config = dict(
    num_attention_heads=4,
    positions='learned',
    init='normal',
    init_std_qkv=0.0236,
    init_std_o=0.00557,
    beta2=0.95,
    schedule='wsd',
    batch_tokens=65536,
    dataset='wikipedia_en',
)
MLP neurons of a small language model. Each row is named by its layer, matrix (up: input weights; down: output weights) and neuron, and shows model dimensions 160-223. Each number is 50 + 15 x the weight over its row's rms, rounded and kept within 0 to 99.
Before each neuron's rows, "fires after" lists the tokens most often just before its 100 highest values on Wikipedia text that the model never trained on. A number after a token or word is its count.

fires after: "." 32, " \"" 15, "\n\n" 6, "'" 5, " that" 4
L3.up4415:35 21 50 38 47 46 62 53 57 62 55 30 67 36 57 80 65 27 66 54 34 23 43 76 58 45 10 26 67 43 48 58 50 51 58 61 49 32 54 60 48 65 64 82 36 37 16 46 69 58 55 05 44 45 52 60 22 69 48 23 63 59 17 49
L3.down4415:56 39 35 26 34 96 62 19 47 39 26 67 52 44 35 61 56 51 46 44 72 54 35 47 60 73 38 59 56 51 48 47 39 53 53 52 50 42 59 52 52 46 52 44 36 64 16 62 65 32 67 40 42 61 62 67 53 65 46 34 65 75 59 55

fires after: " a" 22, " the" 18, " of" 9, " at" 7, " |" 6
L3.up1867:43 24 37 52 48 40 43 57 30 62 64 62 59 43 26 38 80 42 47 40 55 36 38 41 41 29 58 60 63 44 63 40 64 73 35 47 37 49 51 59 48 51 64 31 57 45 62 45 63 57 31 41 49 31 27 47 61 47 45 42 57 68 53 41
L3.down1867:48 44 30 51 30 45 41 65 34 66 66 30 53 29 40 36 61 59 64 60 51 48 42 37 66 45 58 48 53 50 40 41 33 59 58 27 57 41 22 33 24 54 67 50 39 50 61 63 51 78 37 63 56 52 48 46 64 53 52 71 41 11 37 50

fires after: " 0" 18, " U" 15, " 1" 14, " |" 9, " L" 4, " 2" 4
L3.up3716:52 70 69 63 22 71 56 49 54 53 34 55 35 55 42 30 32 53 52 49 53 31 36 66 47 72 44 29 39 64 68 66 26 42 39 40 38 24 63 44 44 65 84 33 54 68 40 64 46 61 37 39 39 66 42 45 38 33 18 50 66 81 49 41
L3.down3716:61 31 62 36 52 52 47 38 54 35 20 36 70 56 66 46 38 35 61 51 60 60 59 17 28 38 81 35 50 54 43 47 50 48 82 40 26 61 64 72 56 65 57 62 54 54 45 30 40 81 29 52 57 42 53 31 42 58 62 68 51 55 55 51

fires after: "-" 43, " |" 26, "|" 16
L3.up1406:38 42 38 26 57 18 23 52 47 44 32 62 39 47 37 52 28 49 56 61 86 36 45 50 33 40 32 43 61 52 64 50 74 31 20 38 30 27 31 55 54 62 77 76 74 35 69 38 71 52 41 48 46 39 40 49 37 34 27 57 51 55 48 46
L3.down1406:28 31 28 34 62 16 51 88 51 54 44 59 52 34 62 57 52 40 76 39 54 48 51 55 43 52 25 68 35 37 77 44 57 35 45 46 60 40 35 71 42 70 64 67 86 30 66 55 51 45 51 59 38 66 31 34 40 36 41 54 70 31 63 40

fires after: "-" 21, "\n\n" 17, "." 13, "\n" 9, "=" 8
L3.up4508:55 63 36 91 60 58 24 49 39 53 53 69 50 55 61 76 38 57 33 65 48 52 46 46 44 14 39 64 53 36 31 45 62 38 40 48 58 40 45 81 63 62 57 58 88 69 59 54 66 41 53 44 42 37 47 08 39 53 52 57 52 48 38 27
L3.down4508:51 46 46 59 65 44 70 61 37 38 34 54 61 64 44 35 47 77 33 49 26 46 69 37 40 54 47 44 37 36 22 48 45 41 55 31 50 55 73 50 44 23 43 48 39 54 59 67 34 51 62 37 24 27 61 35 50 78 50 54 44 65 59 48

fires after: "-" 41, "|" 14, "\n" 7
L3.up4407:58 74 15 70 45 49 54 45 75 56 22 52 39 45 66 70 31 56 78 44 42 52 57 53 05 43 35 39 27 76 52 59 35 18 47 26 37 19 25 84 79 40 44 47 77 30 50 45 52 51 44 52 43 50 50 49 49 60 44 59 35 53 45 34
L3.down4407:48 44 34 67 59 42 50 70 72 44 42 65 48 42 34 57 24 53 57 31 46 42 40 47 46 44 60 49 43 52 55 24 62 77 29 65 48 48 88 55 46 39 43 76 61 74 56 65 59 58 55 46 61 15 55 46 55 36 70 42 53 88 58 49

fires after: "–" 43, "19" 17, "-" 14, " (" 5
L3.up1902:49 52 70 86 65 46 47 34 32 61 53 19 62 33 51 77 84 49 46 04 39 59 53 65 20 48 48 31 59 37 44 53 50 38 50 60 30 51 42 31 50 54 52 51 68 37 70 23 62 19 39 38 84 38 49 38 33 18 54 41 64 31 35 54
L3.down1902:62 44 64 37 71 41 53 32 70 26 57 26 47 53 46 51 47 43 75 67 67 39 55 49 53 30 87 51 40 72 76 50 55 65 77 51 53 50 38 27 73 70 66 52 38 63 46 42 43 45 81 59 57 46 49 32 38 57 82 30 48 26 80 55

fires after: " the" 44, " a" 12, " first" 5, ";" 5
L3.up558:43 13 60 48 33 58 49 31 43 60 41 46 53 63 50 37 71 46 44 27 38 52 46 40 34 37 42 55 67 48 59 43 48 47 43 51 18 57 61 51 59 61 59 44 69 54 43 52 51 23 53 68 56 47 25 48 64 40 41 20 25 35 37 36
L3.down558:79 27 58 47 45 57 50 68 75 60 36 37 50 45 57 95 67 69 49 39 48 63 39 26 41 82 55 36 39 88 72 53 71 46 49 59 61 46 29 73 63 43 22 53 60 50 74 72 52 58 54 64 44 53 53 21 55 48 28 42 74 53 56 40

fires after: "-" 44, "|" 19, " |" 9, "\n\n" 6
L3.up3030:60 62 45 67 43 35 41 17 49 64 36 62 40 52 62 54 59 27 37 35 61 39 26 56 59 68 25 40 37 46 63 53 29 68 49 39 43 61 56 13 37 38 85 80 41 45 56 29 57 21 45 62 42 47 33 60 57 47 59 26 61 66 61 30
L3.down3030:47 52 67 57 55 50 45 56 25 52 17 55 71 42 44 72 62 59 59 54 51 56 42 52 14 54 28 53 45 64 69 47 40 77 79 52 71 44 54 34 58 65 46 52 13 46 31 28 49 36 59 37 60 65 65 42 60 43 73 47 58 48 50 46

fires after: "|" 29, " |" 29, "-" 21, ";" 13
L3.up4128:39 32 58 54 37 74 60 57 42 47 29 67 50 46 70 29 38 36 30 64 56 59 39 43 09 91 40 41 17 58 96 67 83 45 17 55 47 65 54 39 51 56 82 65 59 52 54 47 42 68 58 23 17 50 18 58 48 40 22 44 64 78 55 58
L3.down4128:54 50 72 58 30 45 52 34 64 35 50 26 68 44 17 57 41 28 71 55 47 55 67 40 46 81 63 54 63 52 56 56 45 48 52 51 34 69 24 56 47 39 46 46 57 32 65 47 18 44 63 42 61 55 31 63 35 70 69 45 77 69 58 51

fires after: "\n" 32, "-" 16, " (" 8, ":" 6
L3.up375:61 64 24 36 46 59 50 62 46 80 42 80 42 23 49 55 82 39 61 41 35 48 54 58 18 54 59 56 66 54 56 65 27 69 44 22 53 37 35 30 60 46 99 68 55 34 55 56 69 47 43 27 81 90 45 41 25 44 60 08 49 43 59 43
L3.down375:48 56 30 62 42 61 59 60 47 11 61 46 62 56 28 42 66 59 72 34 39 53 65 67 50 52 52 59 34 36 72 43 44 68 43 63 52 45 52 34 62 70 37 53 22 59 42 52 48 56 50 41 79 48 34 74 44 41 37 38 53 73 60 61

fires after: "-" 60, "|" 18
L3.up4587:49 68 57 62 54 44 23 35 36 57 43 65 38 43 74 74 76 46 80 45 37 53 44 75 39 38 70 59 65 45 45 72 47 60 55 35 36 33 53 38 46 46 56 75 85 57 64 57 73 44 30 46 60 42 55 45 45 36 58 28 34 28 37 30
L3.down4587:37 39 70 41 33 53 61 49 36 51 51 67 69 51 57 54 65 53 51 23 40 56 55 45 24 33 49 59 51 62 47 64 36 60 63 80 60 34 59 48 48 41 33 25 60 27 35 40 76 59 67 30 51 49 81 65 80 47 58 45 42 38 51 35

fires after: "-" 82
L3.up1130:53 75 20 71 59 36 37 45 67 64 62 75 27 36 61 47 81 40 60 61 54 49 60 54 67 40 74 62 52 35 58 64 74 58 32 53 42 40 43 36 72 30 59 33 64 49 55 49 70 32 44 33 51 26 56 55 36 43 18 45 12 16 54 32
L3.down1130:43 50 79 36 37 68 44 45 85 51 36 27 53 50 48 78 59 62 38 32 43 20 59 54 13 63 52 49 62 36 20 49 45 56 40 58 44 31 46 61 45 61 32 55 51 42 45 47 65 59 46 43 69 38 37 25 57 33 61 41 62 42 33 43

fires after: " the" 60, " The" 5, " a" 5, " their" 4
L3.up103:50 19 74 38 46 59 42 29 45 44 41 35 62 69 45 43 79 50 62 61 46 26 60 43 69 41 49 57 53 31 51 56 26 36 50 31 42 63 59 45 97 69 57 71 50 48 59 57 61 52 50 50 59 25 37 28 46 40 52 00 68 48 36 51
L3.down103:44 40 55 33 52 63 55 34 63 41 40 46 68 53 52 30 61 75 53 42 52 22 31 27 33 55 49 23 51 63 63 65 61 19 39 27 62 55 64 55 81 61 47 54 27 56 49 47 33 50 56 72 19 38 41 57 57 29 57 34 46 41 36 61

fires after: "," 39, " in" 9, " |" 8, ";" 7
L3.up3781:53 47 36 51 39 44 65 19 37 61 57 64 40 28 64 80 53 58 61 46 77 43 41 56 34 57 39 44 69 43 57 72 72 44 49 46 77 42 50 70 29 88 41 70 79 23 76 54 59 40 39 51 33 65 36 57 44 49 61 56 40 23 48 36
L3.down3781:41 42 69 55 84 60 53 57 76 47 50 43 49 55 34 46 39 77 42 47 39 51 55 26 30 19 49 33 63 47 15 51 33 58 50 68 63 42 41 59 56 40 23 55 33 69 49 43 49 46 32 51 41 72 79 50 58 72 44 51 56 51 59 51

fires after: "," 60
L3.up2455:51 51 47 66 32 27 50 67 48 60 49 49 40 59 46 72 40 99 73 17 55 20 19 55 54 33 54 59 44 40 59 40 18 47 62 36 43 51 35 68 59 65 69 22 77 20 46 40 50 53 42 25 39 55 61 49 35 38 34 27 27 89 62 56
L3.down2455:46 42 43 32 66 28 51 58 71 39 24 65 48 62 51 42 51 80 64 41 69 62 51 44 50 59 54 82 38 43 59 59 53 26 53 40 42 65 39 56 84 63 17 43 45 48 60 60 43 52 50 46 43 43 52 68 61 45 43 66 34 67 67 63

fires after: " |" 80, " Bag" 4
L3.up2752:70 86 72 63 51 40 65 43 54 54 33 62 48 51 53 25 92 46 55 59 57 44 29 67 34 71 43 65 53 51 61 44 73 60 33 50 57 42 49 51 77 73 96 51 42 53 63 39 46 45 38 37 22 37 54 59 36 33 38 49 72 72 69 35
L3.down2752:74 24 28 60 30 29 09 47 53 59 40 34 51 38 61 53 73 58 52 45 54 47 64 44 51 47 27 45 39 58 57 64 36 67 61 59 43 54 50 62 54 69 33 73 54 63 48 45 47 60 38 43 71 36 51 45 64 56 48 61 27 65 42 47

fires after: "-" 37, "–" 24, "\n\n" 11, "|" 8, "\n" 7, "=" 7
L3.up315:50 63 36 81 65 68 38 26 11 67 48 20 55 33 56 60 65 59 52 46 60 63 32 49 42 47 49 42 61 16 29 64 55 44 58 49 33 43 30 52 24 46 57 68 38 51 42 60 48 64 56 42 55 57 54 51 37 46 83 41 33 24 47 48
L3.down315:48 44 49 26 54 30 68 05 23 27 72 63 34 47 48 64 58 50 44 32 68 35 68 32 55 49 45 37 51 44 51 48 65 59 59 47 58 17 35 55 52 48 65 53 40 69 43 35 40 42 59 67 50 31 36 51 25 34 37 68 46 11 66 55

fires after: "\n\n" 23, "-" 18, "\n" 13, "–" 10, "″" 6
L3.up3182:44 51 42 52 72 44 34 48 53 67 63 39 44 53 80 56 53 69 43 35 99 42 34 42 54 38 57 42 63 00 45 64 73 31 21 48 12 41 47 31 55 53 35 76 34 26 40 35 75 45 56 47 45 48 80 68 50 51 69 38 42 12 30 45
L3.down3182:68 46 71 45 63 40 38 33 53 43 24 48 69 60 66 55 31 57 12 42 41 54 66 58 23 59 62 56 17 73 29 61 49 80 55 40 55 46 29 46 51 57 38 65 47 32 56 31 36 51 66 66 57 48 38 80 50 58 36 48 49 52 55 53

fires after: "\n" 66, "\n\n" 29, "-" 5
L3.up3177:45 60 50 64 54 35 59 44 45 63 69 65 65 48 74 46 54 56 55 38 49 52 39 39 39 31 11 58 78 47 57 51 98 44 58 46 35 44 54 74 56 52 50 64 55 32 18 53 58 67 55 54 33 36 54 60 35 42 61 38 49 70 29 59
L3.down3177:42 26 51 38 22 91 48 35 64 34 24 43 28 84 40 23 52 72 42 49 57 49 44 56 42 69 44 62 45 62 68 47 46 68 40 23 39 58 72 69 58 51 18 54 48 67 30 51 71 45 51 32 41 54 80 51 55 54 55 46 70 51 25 54

fires after: " |" 29, "." 17, "S" 10, " U" 9, ";" 7, " S" 5
L3.up3903:40 80 42 72 67 49 54 59 33 56 63 42 68 63 57 57 58 55 73 63 49 67 43 49 58 44 07 58 57 52 58 47 67 64 36 70 48 50 69 46 43 68 71 68 47 62 41 48 41 33 44 58 56 51 44 36 68 30 50 51 42 52 43 55
L3.down3903:50 79 57 48 47 62 66 40 38 41 37 53 35 61 53 57 52 59 52 38 54 83 50 50 73 48 57 44 63 59 53 54 47 48 46 81 46 62 53 26 39 44 60 26 38 50 45 60 38 66 57 28 55 77 32 59 24 43 35 75 66 45 61 41

fires after: "|" 43, "-" 42, "." 4
L3.up2487:61 40 70 39 42 40 29 26 39 45 39 53 51 44 49 60 53 59 59 75 57 30 49 74 28 45 47 45 95 09 85 39 62 58 39 48 37 42 44 59 60 50 85 66 45 43 48 34 43 60 40 22 16 35 35 52 73 26 21 65 40 52 40 49
L3.down2487:46 37 56 46 63 65 45 34 38 49 50 44 44 51 40 51 37 26 45 65 74 49 51 36 76 53 76 43 51 66 29 54 29 67 44 64 44 49 29 40 79 62 83 62 67 72 56 60 66 26 64 88 29 51 42 56 15 38 59 46 63 38 36 45

fires after: "-" 57, "\n" 33, "|" 10
L3.up100:50 55 21 74 66 18 40 42 45 71 50 60 39 45 56 66 55 49 78 35 60 64 30 57 45 42 49 34 76 50 32 63 88 52 45 42 05 43 42 56 48 40 47 43 59 14 51 42 73 61 47 36 27 42 55 72 40 48 59 31 47 24 38 41
L3.down100:60 28 80 38 51 68 52 42 50 52 32 65 60 29 31 11 05 49 55 34 63 60 49 66 41 46 50 65 62 52 26 54 51 50 42 62 16 51 54 43 43 55 47 29 54 77 40 65 50 67 52 48 34 40 56 06 42 28 65 56 33 36 37 57

fires after: " |" 24, "  " 21, "|" 7, "al" 5, " at" 4
L3.up268:44 59 38 26 46 54 43 67 40 82 68 91 56 57 44 34 83 62 48 57 58 37 51 63 41 49 08 53 27 39 87 48 68 52 35 66 60 28 24 54 59 47 75 59 75 52 41 43 57 63 32 27 66 60 23 62 29 64 50 43 56 47 47 45
L3.down268:62 15 51 58 55 42 10 56 57 65 61 67 51 39 71 75 46 77 59 37 65 50 44 74 51 42 31 46 35 39 65 52 50 30 58 64 48 26 60 39 55 63 58 45 65 50 36 56 43 64 31 42 52 22 33 58 41 83 56 16 37 76 40 47

fires after: " |" 52, " the" 5, ";" 5
L3.up2659:32 31 57 54 75 53 55 67 78 64 36 61 63 41 34 38 69 46 53 60 73 30 29 76 55 69 39 32 70 55 59 55 54 53 06 59 68 60 44 50 78 75 60 66 77 10 30 39 45 52 35 25 27 39 29 51 40 56 48 54 39 30 46 36
L3.down2659:52 28 62 87 65 44 65 72 54 73 37 39 52 51 56 59 47 40 72 55 50 26 61 71 43 33 22 72 46 66 51 48 59 47 20 42 44 44 51 53 57 56 47 31 32 16 57 46 44 32 49 73 51 35 80 33 54 42 48 43 42 19 41 45

fires after: "-" 79
L3.up4121:50 63 30 57 71 57 47 12 29 36 44 41 42 56 54 55 78 52 57 04 66 64 30 53 27 35 74 21 67 62 21 69 55 32 43 34 14 33 60 46 62 45 59 42 71 40 66 52 78 50 54 45 55 74 47 44 62 35 49 07 49 23 25 68
L3.down4121:68 31 50 49 61 46 88 50 73 36 43 54 74 40 57 42 48 62 28 48 58 48 43 50 47 58 47 55 32 75 43 56 49 32 59 68 49 48 68 47 46 71 47 51 40 34 57 39 43 53 54 71 44 74 52 35 67 50 53 32 43 82 36 34

fires after: "|" 57, "-" 14, "On" 5
L3.up2987:41 59 54 61 57 38 40 24 34 57 53 66 52 44 65 68 69 65 68 56 56 44 15 56 29 35 46 55 77 47 25 44 78 65 53 30 23 39 46 47 65 45 42 56 33 51 44 73 72 49 37 16 38 58 46 63 66 38 62 21 73 60 26 43
L3.down2987:66 60 56 36 26 52 64 51 55 46 69 75 41 34 25 52 68 72 64 62 44 72 83 36 46 50 35 29 71 34 61 46 41 59 52 60 36 48 38 46 47 43 21 74 58 31 99 30 57 75 66 48 65 59 41 57 57 38 52 53 81 51 62 60

fires after: "–" 50, "19" 11, ";" 7, " (" 4, " |" 4
L3.up654:45 69 11 44 55 72 34 21 65 47 58 49 71 52 47 35 65 69 65 56 83 72 57 75 44 60 16 31 56 65 72 52 71 36 34 63 60 34 41 47 30 70 52 54 37 59 74 60 67 22 38 45 58 60 53 35 59 49 71 53 29 46 21 51
L3.down654:48 71 73 65 34 42 45 79 66 35 69 24 49 65 46 44 63 36 41 65 40 41 73 07 51 58 73 42 38 46 51 48 36 47 48 54 56 65 25 46 53 40 56 56 40 51 77 41 60 41 58 71 42 45 62 50 64 46 20 27 55 43 71 57

fires after: " |" 59, ";" 30, " 0" 9
L3.up2312:51 65 76 66 42 63 27 38 43 61 62 38 46 34 18 41 91 31 49 43 57 75 54 54 50 56 23 54 56 65 91 63 55 55 41 76 45 48 50 57 79 67 80 44 40 44 67 32 57 55 30 29 57 30 33 35 49 60 46 50 45 33 40 38
L3.down2312:53 25 66 51 53 61 78 78 39 33 46 23 28 51 50 74 53 51 68 32 31 55 46 50 42 53 30 21 62 89 58 49 47 49 50 53 38 49 31 58 52 29 57 61 49 33 84 59 57 43 32 49 80 47 62 31 50 25 50 10 46 58 48 45

fires after: "," 24, ";" 13, "–" 6, " 2008" 4, " 2009" 4
L3.up2914:48 66 15 60 46 62 62 11 57 50 33 88 73 42 57 63 79 40 66 41 39 47 43 72 44 65 16 28 50 57 45 56 61 46 49 67 52 52 37 55 38 78 61 46 57 29 71 44 58 51 46 64 52 67 33 68 39 37 60 48 06 52 46 45
L3.down2914:39 59 60 28 52 29 46 99 77 40 40 75 48 45 37 51 26 57 44 54 52 43 56 34 46 59 73 94 13 49 41 64 31 54 29 71 63 75 43 80 50 46 64 50 32 53 47 28 50 37 32 79 34 47 50 37 67 39 17 54 33 50 82 63

fires after: ")" 46, ";" 6, " an" 5, "," 4
L3.up3018:57 75 41 71 60 60 63 24 39 44 56 29 53 31 43 67 56 41 92 40 62 34 29 51 66 48 35 38 53 46 42 69 61 54 45 59 24 50 58 36 27 65 82 61 17 31 60 56 48 41 42 55 47 66 53 51 62 33 68 42 16 42 47 41
L3.down3018:49 56 56 46 60 38 51 57 70 23 42 53 56 48 63 67 52 72 39 62 55 28 39 49 48 31 89 54 38 47 35 52 22 68 49 52 32 52 23 45 35 44 52 71 23 68 50 59 31 29 31 66 31 60 81 62 55 48 56 19 43 31 55 73

fires after: " |" 52, "  " 7
L3.up4540:42 37 53 41 42 70 49 21 51 46 54 33 40 36 31 15 45 10 58 63 65 29 33 47 49 62 46 35 51 85 91 46 62 45 41 64 50 45 68 26 20 82 50 46 53 38 64 50 31 34 64 30 57 62 22 44 45 63 58 65 57 79 46 53
L3.down4540:44 64 39 33 50 71 44 47 75 32 46 58 35 47 35 81 54 57 68 53 38 52 75 55 50 64 62 25 44 40 52 26 44 43 43 39 68 57 32 45 80 35 59 37 73 39 59 56 40 50 60 54 49 41 90 43 73 24 50 32 55 59 44 35

fires after: "-" 28, "|" 22, "\n" 16, " |" 4
L3.up449:50 61 10 83 71 38 40 49 41 57 45 29 45 53 55 33 49 47 41 31 71 61 35 56 26 50 48 55 67 40 43 57 42 45 43 47 43 32 50 61 66 39 55 30 55 56 68 64 67 17 41 19 35 43 30 51 43 29 60 42 66 77 44 52
L3.down449:40 39 24 38 33 32 54 38 27 47 59 28 32 75 36 00 30 54 34 55 79 49 42 50 36 43 22 51 68 56 49 48 35 39 75 40 66 72 41 57 37 40 50 33 59 62 41 49 53 42 42 33 47 38 32 67 47 59 56 74 54 45 39 45

fires after: "," 26, "|" 13, " |" 9, "." 8, " when" 7, " where" 6
L3.up4265:68 77 75 41 57 31 35 45 66 50 45 58 63 45 73 39 44 51 54 54 57 20 42 63 50 67 29 47 50 59 82 60 50 65 59 20 48 34 41 34 44 47 88 57 71 49 51 40 57 59 34 29 23 51 37 29 62 91 32 57 85 72 53 43
L3.down4265:70 35 37 42 30 59 51 60 64 68 54 45 44 42 49 58 38 39 69 47 66 55 40 68 28 55 84 42 75 34 68 50 61 33 55 55 50 29 49 55 77 73 45 27 63 57 55 29 59 23 47 47 44 13 65 50 32 62 83 57 40 66 43 60

fires after: "\n" 44, "-" 29, "," 5, "." 4, " |" 4
L3.up2101:46 62 36 66 72 41 40 63 40 60 57 50 49 31 57 63 63 52 49 65 41 46 45 43 42 42 70 32 57 51 49 53 68 73 68 74 32 46 32 62 26 41 86 45 37 70 96 60 49 52 51 40 29 30 57 15 32 54 57 46 49 31 62 43
L3.down2101:57 34 53 58 68 67 50 54 46 48 43 43 50 31 38 45 42 70 44 67 34 58 42 45 42 34 34 23 39 48 13 62 78 66 37 71 38 38 55 44 54 47 56 66 52 39 52 61 56 46 42 64 53 38 40 20 38 46 41 40 34 49 44 47

fires after: "\n" 38, "-" 16, " the" 10, "\n\n" 5
L3.up1139:47 66 54 54 55 29 46 70 28 49 63 81 34 54 59 64 56 25 47 47 44 35 58 39 33 50 85 56 40 37 47 61 82 35 51 40 44 55 32 54 59 51 62 58 76 59 66 65 71 57 40 53 60 41 41 46 25 41 77 40 25 30 51 60
L3.down1139:37 61 68 70 31 34 49 66 45 58 64 58 54 71 65 60 80 71 51 81 46 50 58 50 45 61 25 25 34 37 40 53 87 68 22 36 43 56 58 59 47 56 47 67 41 54 21 35 22 42 52 59 46 26 35 37 42 53 72 55 44 35 36 60

fires after: " |" 60, "|" 26
L3.up4267:42 28 39 30 27 71 53 46 67 42 42 49 44 45 24 46 80 55 54 52 49 44 52 59 63 78 57 45 43 63 68 41 22 48 46 38 56 49 53 51 44 72 64 37 39 59 43 50 47 64 69 33 38 49 54 72 60 60 11 54 58 47 53 40
L3.down4267:60 57 93 37 65 39 16 68 34 35 15 27 70 42 37 43 35 50 64 48 38 48 50 65 32 58 41 33 44 35 38 43 45 61 49 54 54 61 85 44 63 84 34 39 54 74 50 49 70 84 68 44 66 51 45 47 66 29 61 31 46 69 41 47

fires after: " |" 18, " 0" 13, "-" 12, " 1" 10, "|" 9, " 2" 8
L3.up1495:51 48 65 45 53 59 31 34 41 43 54 40 43 36 17 30 27 51 60 81 55 35 30 55 53 64 23 38 37 63 67 44 75 60 33 58 36 47 50 36 40 62 77 21 45 47 68 27 44 68 55 15 48 60 16 52 25 49 29 45 78 60 49 54
L3.down1495:49 66 53 51 42 89 51 53 60 36 41 45 46 53 22 53 59 41 43 54 34 80 51 34 50 51 77 27 60 48 51 36 44 42 47 47 42 56 37 54 66 30 75 33 71 33 73 42 69 36 35 43 76 60 54 37 48 25 84 33 49 45 48 41

fires after: "\n" 44, "-" 15, "," 7, "In" 6, " in" 5
L3.up1335:69 45 24 53 49 48 36 62 31 69 52 62 50 44 76 37 73 57 42 11 51 21 34 44 46 65 60 50 42 20 51 52 36 43 55 40 53 46 49 45 44 39 78 69 55 47 63 45 58 27 44 69 53 45 36 47 43 35 58 25 23 62 50 52
L3.down1335:38 38 31 75 42 38 31 40 40 43 48 44 53 65 63 51 43 66 36 45 41 54 43 46 54 44 96 53 33 72 55 50 64 57 53 64 39 39 38 51 18 46 38 25 24 61 69 58 48 47 52 60 65 13 46 78 43 34 55 48 31 23 46 51

fires after: "-" 33, "\n" 29
L3.up1887:51 59 24 61 37 32 25 42 61 67 31 60 52 26 54 49 49 47 45 00 44 31 61 48 26 48 64 51 49 50 35 71 56 63 57 38 33 41 58 32 38 57 58 48 58 44 77 41 70 18 41 48 56 43 46 33 44 31 94 31 29 48 40 50
L3.down1887:38 46 44 44 33 42 30 50 49 56 37 48 66 46 70 71 59 51 67 57 49 35 24 66 33 85 33 52 17 29 32 57 48 53 73 56 56 43 39 77 45 34 59 89 32 68 67 25 41 48 46 46 58 39 44 54 41 31 58 68 52 49 28 40

fires after: "-" 37, "=" 15, ":" 6, "\n\n" 6, "|" 6
L3.up2736:54 47 72 72 69 36 31 17 15 47 54 52 49 48 59 69 62 59 52 52 46 69 53 57 49 29 41 47 51 35 27 50 45 56 47 54 42 25 17 49 24 30 62 77 63 57 71 52 79 52 57 49 46 43 29 69 36 52 28 49 46 42 33 39
L3.down2736:33 45 54 41 60 62 71 50 38 54 40 61 50 36 35 34 26 59 39 23 59 48 45 57 40 66 23 36 58 18 46 53 53 28 53 41 65 67 55 61 64 28 73 40 25 67 30 55 40 53 28 44 34 32 19 56 51 27 36 51 39 80 80 52

fires after: " |" 38, "\n" 11, ":" 6, "-" 5, " batt" 4
L3.up2580:38 33 15 60 66 33 41 82 74 56 30 63 35 24 53 58 63 52 57 68 54 58 50 71 21 39 31 50 68 69 46 47 42 43 29 66 40 33 61 80 71 39 60 47 36 49 71 43 49 55 54 42 42 49 38 31 28 71 44 22 50 59 51 56
L3.down2580:55 35 31 42 58 38 40 57 57 44 38 42 40 47 48 32 31 63 61 81 79 22 56 70 44 25 31 58 42 71 70 54 58 55 63 57 62 37 47 71 70 35 47 55 44 44 54 55 51 60 46 54 09 37 53 55 41 45 45 52 38 42 60 30

fires after: " the" 41, " of" 10, " American" 4, " (" 4
L3.up151:44 45 28 29 32 53 33 65 27 46 74 56 45 57 50 49 55 59 54 54 72 45 60 45 21 53 23 62 81 22 95 42 52 58 51 60 57 24 31 50 60 54 53 77 60 43 42 57 31 79 18 60 68 62 21 57 55 47 62 59 42 42 48 56
L3.down151:59 26 37 37 52 53 40 24 54 54 70 20 45 49 58 46 43 44 47 59 34 67 30 42 60 61 54 32 54 59 30 47 60 39 52 53 48 50 52 56 32 38 51 52 26 70 28 37 40 59 53 40 50 52 49 53 61 41 29 59 40 30 34 44

fires after: "," 94
L3.up1358:49 63 30 45 47 57 55 23 45 59 47 63 34 43 33 55 53 50 40 52 31 39 44 62 32 24 55 46 77 55 43 46 31 52 46 60 33 22 09 67 39 78 67 44 52 28 51 39 58 27 36 48 32 45 40 41 50 41 51 45 26 82 41 53
L3.down1358:50 32 53 51 62 28 29 58 59 44 38 38 40 35 42 40 32 50 79 37 68 47 59 48 47 52 07 56 49 66 26 54 77 47 51 32 36 36 46 66 72 71 27 45 52 43 72 48 46 44 53 67 47 00 30 37 57 41 45 35 64 81 55 52

fires after: "|" 67, "-" 14
L3.up3957:53 40 58 65 77 39 48 52 44 61 64 63 36 37 77 66 56 53 55 35 87 67 14 53 56 39 59 55 93 22 28 45 62 26 32 30 52 48 47 33 33 48 49 51 57 61 76 71 67 33 51 56 45 34 60 56 61 64 61 03 40 44 46 44
L3.down3957:58 55 62 64 51 58 45 37 51 30 38 39 57 62 63 20 43 74 41 37 57 44 64 40 31 59 41 57 55 60 30 44 37 39 52 53 60 61 63 52 66 55 47 28 34 56 50 59 74 33 62 38 51 92 48 30 38 55 56 35 57 54 53 67